From a checkpoint of a small transformer trained on Wikipedia.
Architecture: rotary positions, untied embeddings.
Training: a variant of Muon for these matrices, 258M tokens, 7859 steps.
MLP neurons of a small language model. Each row is named by its layer, matrix (gate and up: input weights) and neuron, and shows model dimensions 128-223. Each number is 500 + 40 x the weight over its row's rms, rounded and kept within 0 to 999. Numbers have three digits each. A neuron's up and down rows have the sign that makes its largest values positive.
A block is one neuron, or neurons of one layer that tend to fire together. After each block is what it responds to, as a language model described it from the Wikipedia text at the highest values.

L7.gate38:480444499508517509454514471474459500412533504443477527396489506496488505513506499496560490396493523445503510507503598539442533479475486426509457489481499523446462497543483480550515507536519442475531558511442542505497438456482497534552496469548490528501462488487493523503543477466490483535
L7.up38:576506552448460469475471560485489486538437499457516466518433537498479535591524526511483563516402503471502498439463478498490454442487522474512482486551547542485482525503494537523521527538515512420495473556497443423423451515492505529557494533616523505500479478506451481501466451469516435556
L7.gate44:545468480446439483489479449459475446476474509499515530476513525529509575500462566558574562491483437536484365486543492532507543544463508481424495502467522475476470467504498476509522449469442451473581569497408473489503453469449554517495483478560543564509480522528520561468485510531458496542
L7.up44:457454471426555536496473531467491486495499491510449509471467449535528545568479468539493537485462511530557545483456487424434479477529529498423547565527435533415508513459481490534485518481391563469574561548527470536549460466531504506451507543509590572559484539531486554505489572467429399534
L7.gate128:544487445480534540530475543453441445511483419421487426533517487496478419470552563529470466478386478531553538513522503462501503533492564487487489487424449545537430496437455485486513525508540490467527499500473487451511432453487515578499468455547517493402414555473558498493501496564501500505
L7.up128:443528549490550521510548496479484449519497563521462494538575474484561559465487430495508502494519526534536483507494503468513516550515525534549509532547512480514504436521491498481505528503478483544451456487483509410496477481467423562492490484546529470457480468547488549454480450570492436541
L7.gate136:557492518468512530525520502503585490544467516549529470491543488469487473454501536537554463422478574470408454488482536493459471522472531493447440542512571576536476476525417495563519529528458541458479397479523451533546447475454527503560507569486559538440523537491527455479594524439486494493
L7.up136:503490510498466435435488462579531546500443453481532562460485486607482495573507524513507547510443484541557572452458421501529529491498572521457502502467540444544439499541508513511574502480550492505499569498503516551548463474552485539586451526507459461535410508484515480491573454518463478571
L7.gate405:495556491507549486470475448503474544465501419453484578501504434537491491465490554516502521456506467618501484452425508468493496520512545459514467526520474463521481529546453496496453558501548464548524554419425505481437490461503517501514499550439519558421564496454511434457446375488480484454
L7.up405:475493454456553402538436477429461458540468501482504479567539516494470510493469477545475508528479516489528544471533455492465469512488560491469488490541487540446576530585452478532453453408515474492527448545476495573498468420482472439507460585495574489506505455560467407494427478545466443497
L7.gate484:523505527474505439493503502491469519544478469567397549444530460511471492510458501469459565520571496482511448528529528436491458437525531462449437481459477538453493522505415550517507563460497490518509577507541489441441441427495498406548502497544541612526475530511481573499497498543537421423
L7.up484:506559503487507498432431529508516552451522531437493464449442481515468488504414561519505483428555492433489520474520527473528537472458533499537448542510457538488446540502451538521485529484502448525442528493500513500453526519511511438479515527542488546444533526587457547511456516518514509536
L7.gate518:490503432523514552499517520510526553535573477509482502483493534583516479601578523587541454475545457577453523575511563497477492578520516487528498529503483492493504457526467501479508531520452484534490471550481443482512455462446437536506457460552496470558501552464435578415512544557458490556
L7.up518:516471474541489489529538418471505490521537454471505588496543490495461450526536520478638529442444426469505516530448468530490447519413496539522434496528578465402490509481510462519516479495469420552461539395435467534533515480486522508521489409506500569466513609402483572548433464528529493501
L7.gate523:523511534411544493484511419354505561444520517503491536459519500514433483529500497498525459507530477497514527544448465510505489537506420464524407505579504497492544537543565453497534525467495468536470492484504470511456446576495478472482480483514430486537533542465516511455530493524446502493
L7.up523:548483535409530545483513537449538516459542504449515492475519519437503490446474484464543498529488563508534497497462466512489507552527565474484480498506482540478481421517510546585577492412468537483515467569546471533475473540544467471473439515475469481490479513484484506463454443533535446567
Description: Sports table headers

L12.gate81:458455479424496483497495529424560511549512532518418523489559568421451449545538540521529521464461417455442495470517514470529487522507525539424480519493512495507629526491514518466492421446487496445461540537449487464445485479478454536424404481527448519461511471519472547546445478469513482490
L12.up81:414443512496463522499464491398469538534517535550479549494571525482512493514454525517527494390533472483608514499475533487486506554545477519462483572452379425432562501534509428535471488451477508476477513574508501472474488476551469485517477475509475445504533481535446483430539481480495404519
L12.gate103:502567458550539507480510458490445383552536528495475427543528489518481490528521562488573487490550517465532491470457455525498510478502501512482531586510480425491441520574496541480520488509491485564511540535473487491534549524506525470529473545507439548456594556513541504481406493605494445428
L12.up103:477550488517468579499532499479507484482484394526498452485426455506536478479553439476497476540497596536496532532477450535511528538553493587445502569499518472541512489544540497481530578490531506532535464468480471577385458518578512502441495487538480547517453533461510457454430507509485510508
L12.gate149:496479467467538498528423534481581472510496477482572457502504543535476523504606509476521512489552494522544474497516485521465517509425551526564469486462486464577546440512517513434452511529444509520504499518549500478518520485524538422504466511565425544581542571455481530517502432578513454528
L12.up149:493528478463510481522490494523502506490413469515437527531447467526509501546479486494447535521482541452556500513506489564505454462474564513455457476573495542421531520519504485534545434631545527500541485623485516485515565478489486528573482552475438519568545511516524570498514504444555560554
L12.gate359:401550467457501484510478478451472510439592521483459467476460557526523558488567476539526533540494507485446514418456512463573421566476532495475464567520544530518576462511508476516586496511516471508470449476509497467487561520425448485502470437461499527502504473456561492534542502556518498508
L12.up359:441489436480517479485583525505461485408503518446478473505480491486596523504548443506505440464522445496439449531466499487453418526453511584487531432466521505520596450480521538504433392532480540547530503479476492512441487513546539440424503533532475448497530489574458556497485536469472500488
L12.gate448:575483476504454494523495494445494519485493553563443473490537440526526545475532517533466526513502525456491490518448479566617491440444452529527436480440526496535515491519538459429574486578503490473535442486552559508523544546465544512571509503548524507528464485512383505531507513498472495470
L12.up448:575460427453465449460556504538490406407494549498537468518478509495506501469515496465520549557491508508422499499454556475524490509500510540508522575457422486474548464494519461527455563536546489509524607541475502437458497521471497488508474538488479433483548430521458498555519462550525497557
L12.gate592:452474461473470544470474507498599462526455487529445477509563505500580498509535511476475525451553456575473475495568497485562546495454514438520524512418471475515494457401530534501517508577424447506453498492433502476523516469484520513510491506518494492541688491592521473527532443577515539529
L12.up592:571480504466545527494500494485490501488499455553538438507497505582461487505528433481451560461566612521546496537512446442534506486525514501514496498520437441384435493535474501553519533420461472520451535505490525555451518494495467505443427537461439517474556538470564582465550413583464453478
L12.gate614:474488382506501488468470535475500468424496426505517505488474465557480465496547506513500536464497472430492511467521509462496485444549544492484438496489534547540571464503491464455581522441444538509444488509455510481555463490484517415518575480483531545484476556476482523440534485512507498589
L12.up614:550528481523550511574458471424479510533524533509502508497500504457459531507498511434490556469554484513459528425540533551517478545480501529507520489546489494467553451524456475516557453467460561469492522496491491528505559439567494516487450525453505512535390427455431477508476550534486555541
L12.gate700:447471434504506502464461468490524442556534488496482497490443499471572583542561459496481497463506475483443551527499521540559608479483552487527494459464445505502497424492445556539464533497521445497505504552508422415431532508467448521580478461541430535555461522412447484538514454493582538514
L12.up700:496440454634523533428503549471480414516492497508492529575539456492554471506445510515484481492433507501433545466483521525512466485493494530468525537533535497490548436563504513527439486446553463440499458503470511531533566461482477478513571464473451492449606460549560528475493512451605470508
Description: Before an upcoming number

L12.gate93:532497472484526517531530485426549472503531563553456566517519498532535512517508543505524505515481513476425516482563526448485444507414459539497539489463492525514536521578552497471467518458570504496489461481460448500505481492490448513502425535500477472439570504536560452553445481512554513402
L12.up93:603461518444527495511433506499521527430522535481467517532543438557550544467472461441517405504462546554493481552490475552554457477507526544481486484532495420478448530547534498560522536458565488474497511535510527516460431449543508475416488462522433484471543494513524500527540439468534485506
L12.gate154:477523602564541476559520553483505576540493506478494521458479520516569513517509501436503522459481465556539491573493512490554490531456493523524607516460513543528515482531418564495577483490429499501529451492614516511445525591516450560503489523495486557459475583508457475521456477491393510526
L12.up154:446501493521594482523515531495500442437487464507451538512462537555522508401528485594421485520554484499450518516433519534511486526491468535468536511530556545472538564470469511465508502435455484503497414476569458492434528555521460433493526545469521548431451481460510453507482507539482502543
L12.gate230:477491533527497568487546562476493479470539459510531521505508488498514487548536551472426499503550554533482498489543459529452462561532498497566496580561481514529456513519544519505456455542497525507473482502493459477464502560441460472511445547499508465522519471493555466479462463519564617518
L12.up230:522510569492544570497521436527523496575549487563469465470478543483400494535466561492470449505470507508485513432509403573466502540494459476478488534513460494472424512544456527496451427512545515530530523552502498510492517510558420514465550495522481479476560571541542540502508568525532496481
L12.gate253:478481545536425498470486450526521535488556442573423522431466547478486478511495513492480553458472466530501486542493516487493491521473520470458552520542483492537529536542477576464493526394491488531461408449515522507478531553511496513458454517541514492512489578462520501444445515562462494444
L12.up253:524510470509460532546458495442515515523478499547512546457404494585471510544529498539519527570509482528611540484533421485453498467465462471537479544495509462467468481511505463533514401431413555492453426487505487460519485479451573502581518504553553481462534473543469530529494532502516544497
L12.gate284:506543466507494534502494512502481482522542493492478542497473500529473457533497576511518566483471449501386503479573532478469471467540523536501466516377492473435435527507413519503515499519464411448501393472471496461446500421500529460528509529598526472491509507467477545512513552497501487431
L12.up284:504470483544508541503473474528594492478460495512490478435447467492520552521549507590478490553523435414529490506471535484450530456536482630466485540477462458532458480439485524525458503467475477507491520518577476475487530516464481495537479525481557589525570447453523569510484495548499508451
L12.gate369:522471554571421482526531456500486488490482530541563485479476588513446501537523485443450533494449462506451551479483487506553456552515554535458472595480463586555460543513534580495538511528572460465483493546531515510468423428526451478518509535500492465441569446579444473517472461619477600486
L12.up369:499490549469483538448464494494503486425484469559541498545486639512488492478531559424480497422507530501511591511511570514545521530428506535510476526551496530554521518495491520495451613490446471485516491561437442506544438467487452502447561495488482441538522525498470469450401512477510516474
L12.gate420:469487452555464527457496481545511506439474494430551531467480478492520486533510487486536458604461492436531464457506473453525529513460523501492431435469400498520492443529544520469541513516483566475531529506518514505494539563558502543493569472486425553482569520510502484466492494533462545499
L12.up420:537432480518496554540479495518429449458546530470514521528462549476511491578486499487564425520478490540449532460456492550461460580485473438572459477475583473484520436545517516479445414482507479521444471453476473429453562469540500478529422478561483522497536465465554506483560531451488564519
L12.gate495:484552503490507548445485481527549511459519481520414474491433595518455544479532513502514481530513464510491555539535537526491464471499521539546524482510552492542539467539563529524436463466495498492457401498513514443529513511492430546412495474496464481547516530545465536429524488494461540575
L12.up495:498422544505496540515451527513482526553485524543586516570561541424474508552521514509531548447443532518480483453537544460473543551590553448436480476492390462474476496455532541501510458410508484466454612481501553482481474489464445589559469505528424496517565534460506534501469524448546441467
Description: Indefinite article after copula

L9.gate375:506518440511490467504527517434496497517447505509554455505499443514515417487526524504430468441519510498468478506452508521397560542416526529522556454472471513554556500452508541406465544461491520499469491516466526419512464494462493530428566536496510448520573479502559427520430514551578491516
L9.up375:462460466544497476474483558467505450550485501537512505546516505554574525461509550615494453551453539495454528579516543538454510504445474489448507539479475467468505488484505519445492506540504506452469514580503460484521411449513522517428503461467440476522565479506520458553535531515461480480
Description: Quantity expressions

L7.gate209:499510448550423529559458492495542516501536471479491485440544475500447458523489551469531483482610453475513488492431565489416485489430466480471530544516518496463508439569514591492468523455490452499459464477513457468499506540499466541507513434458474418509512462529548571479448437529404489519
L7.up209:478522513449524454463459442457485537444562429501543472442458483568468450432514481501441506490550493506560510536524440503563497460445445502481453506477507506505456529500572500507422405452471548448507471496530451492445462465500594583438463560500497494513496421477484569419555562448519484504
L7.gate221:501492511537506461434532520535582560435531505529541544502554502472480437567418530549442514526474502591511486491515468527576507552465531508510572456416565455543514514506533524577486457489553486519455497409444495478491505584506455477521456486487532492558423523488491487465507520476498533458
L7.up221:558460604542527534507462516391553485507502474524567500457432527505439454555459458481462461516474550512543579430466479481487483479405468506518556464512501485472393456542524557522534531480522531511457539462474484514522509473469522471537509480495537505513517500463553489501447534497495503446
L7.gate231:558441510507471546480488455541473497439488471542490491506492554575505546481513520521466502494411497520496501452565441459461458544493518547557526541496559530560530497509572511471502530521501527490506470486591573417483552513510559473474489476523604499574437390505505505490459527522510585484
L7.up231:532477445504485502504444466542438476433454409505455499526469538571482468521488516509510586480454515480507508474612386455522466595460502533537504501435612537591504483479535477508500451480447480536504512495549604414455513528500564484491487472440530466540482519558591530467481476568480567513
L7.gate270:453478479485572515494509465478496576503484591541494472403408406512540410495488496412468496475496384559507494490543516540505572487492523546504535497513438442512525421505452570442480555544523477498515508514536490517506475504530470554567453505577495418493504454501477483532491570471562548510
L7.up270:455545495549523493455517427484468514461498539522485484409389419503503474502453510425447545533525477559505471473511486514498594477552522550507513491513390510514553492459383516481473540496511480449509489463496511481457475492523442516548445526512465469502492475581511498533482527450536512527
L7.gate534:524499580460508471536515480450502486479553423511536525513515465569499459500506523450449461458509506488536485454509548453529488503565520500547488439469478504518489453560533512452549578588491512490545514485482538480466518546511558450505505493459496551460514456478517532465546559540521496538
L7.up534:448463518506446559546524522459482480484417528585505504459414509487476484473553515519488454452553500559456526492509550573453484540448434485490509536524467406438493532488554525559467511480451513485482453553486558436536418512478517520498520508430545493535476470503457522464424506475503474523
L7.gate592:499475418517560473487492515515554580498453496522545515473464425486539460498474510568513433436455493537503494489488460521477501523468510598530520521502449480570528471498553467530506542509519535491497576517489504480528498483480489542461450435494476527485454470563510457467531554495519452487
L7.up592:516507488564494455427529532526529479527498537511505509530513450514467492466508508526555448489573495459437650491479437544492577503543452517458468571479416535427576553460480547415493604450474488407488466466524503437517430531472512536463534509472472501555585462478525447454499503518577531550
L7.gate627:503464503631464553490548447567538567522562533568529458413471499526440453544479499472488529509493519443462589452566470566467566495527434513549479446472443456448483445544498471529479524477474508462563474499592490455474558465520539543548552463497483499505563459447458448434547506446463538494
L7.up627:416498590495526527544581488463527588546539541541460464544499549486515504427499427453436515526447528529525485496529512533519504485511426483506528452536532504469433415557412515558483511569586562501523481409534522636540519541494484484435507441507494557538542458476517513432474442482465567523
L7.gate665:540448560487506530573549425478471540509517526515456532502475479556522418483489522503555490466528561515509504497473498514555483481496520451527494546510497548530476515485503556507509488512584538453500404463515597436514480532506482541469518521446447477456509468566478473446461523431477537511
L7.up665:526480441468539479595495547467473499460470589521489519429555432546513461558500558498476419456534474494527526434439462502477471441539536545516508483524519506607504602507562528567493492431555486554451566499519507484476472525563577536577468487562560542435520483474419475525472469426533492549
Description: Article-opening "is a" and quantifiers

L7.gate138:498464593533520495529420519480507468510483472525502504467480474607483504512486542497519460526558524491499535504491476481557542457423395516484535469514481471532551488567442490436556482562465578400514484472467460489556500464479610529518596484546461470524502493441455541543504483452523469477
L7.up138:487572499515478514482512564503527474504524534532442503447462461484477447481479518579477584460557518554496536584545561531580566499527479475486454560497478547502547467529496525519508517520449541498504428533451469526559525493481376514520499472546449527475438523489496513494538496476477483525
L7.gate245:442532450481480456540469544511509428477513535494562556473435479565455538468549511506534546511437453494525494467449533494484467542469476530463426469478550480535442477472542498472417478446508490505492448572511480459481517442595493535513557537505511552469538511519526476515486488449475494472
L7.up245:517502490491578495508486523469447445486561524471476460589620494564488509560494521453391567447510539459540456426543523516523546532506504431410541438504516505474511545456546508586477478465493482454410509454480505435482518484524484532488509531508471508455497547488438494552486393377573466510
L7.gate497:532482504497462553508497513417455541489474483440556468493493483482505541498520484512558532434531511510459511455524500565545525459509564478504402458493540379539513513446488487538512502509544475470488487465451567553493500516524486583464520502499512487493479465497473486506539493502500505548
L7.up497:526532467541499471472511494466579517505428501485455504508483557478520503466537548487486499456476510489501517389535505446472452519536394487501425516434514474505525487516451563479442469494537515485469453436505507370514412526554550525517489514449475530478508536454545513526561506396495500494
L7.gate503:467566513425504525479503490468466490515474468540525467510549538500514550536522538521446496379528448395451526487535514444472475512469563493509516378505551546553493495571429517471551469534502522482504463501577483435424503489538494515441553508454524443520523515476462468499535467486455465495
L7.up503:480504464447423454449509456550561547478524507480507540450532492473509525475504452440529442521548450470501505539496482457426492496587445524543536459474508525491591531502477552528560539492505529460461483419464455486478502514503507493511427413425421522420533483507444487479477432480534570509
L7.gate538:494448511504525569530517476458512497517480518447512439513515479501525494502513535477476519477548535479470519491627500592544546516483561503558443548527525517469519498495497482505486469500614479443499458467475536482508494393491495531493506483471502449487523439512496562531513572465500539589
L7.up538:494522421507457499520558453429485548459580464498506607475554498513517417475501505476461522581455538548533496517502486485525509521507494456564420500529531496502540519461513475466476444477480459490549465486496526526395434477556493583526503525455499533517503534475465400519459530487501470478
L7.gate562:493527469453479462486550508478449525517431475445555487487548471613600462527447579485531469517470527548568528561526472514436465488497503520552500491553461546550518503435501531445519581485492509468496532589501538498452556456521592551478457471468427592522515422500428533459489527525509501480
L7.up562:481490535471441445502451502468505476556502456480585473476492485612452605437499530489491452521397585531522501534499507486483430493461465528513501476571585515533489488439460541487462510459555457485546582563497482489532547474535544497550434487502433459512531428475499540453570461491522493498
L7.gate574:523508499465516499508504473479489546544454524451522512555500492506486420542603467478471523449547543465512548471567512524471459480491579493531501497530441538581489535549490462484504503534490480430594452439556495465465490491470608544488536575469514479495439547467444447458429568564571556518
L7.up574:518493434491504541489508464547480515502481575508515542480475561553427551470430502495457542499492533530516482415519477510543479489509543577536467484539438467561542509517514432456500523559501504480522557477505480504543485424523538523464539572493546499538445551541503510506474565491511476537
L7.gate702:486497501563577444509572476462478445470501501451483513495470489452583443431514477586499510484512477480490457441472469481506448524488518480493467528465447560610488497476489537550555487491513527511471433553416530515486478477544510539531548528540459518476457458553487534528456566558522540418
L7.up702:548475448493465535476543487409467517498448491493460467507470526479453515545550495543463522509509571464399505489507515502522561570479450505505470485587493507549456516509501486498479502478476532474441572560462510542509547506531471551492498487438544469486558501454550514502508451481538549524
Description: Numeric range connectors

L9.gate440:506525528516485466453482525460514490485526497521493448457473426501482466573509536529446432539477479555511487510454486549493463549456550509428497463503496543560544577512467503535521500459507506496513477463451422550485423468471474525583535530559540466506392490437466509434471445567456475473
L9.up440:470507410562479510487482476485434583434521512582513556512436488478456473514456584540517510549522533423481480568523517499467507500528560476505510572470512438460548473514514468533495541523504441540527489502478516425540516524552526480492523499486458447416565505543567508466496574479528492529
Description: Table header separators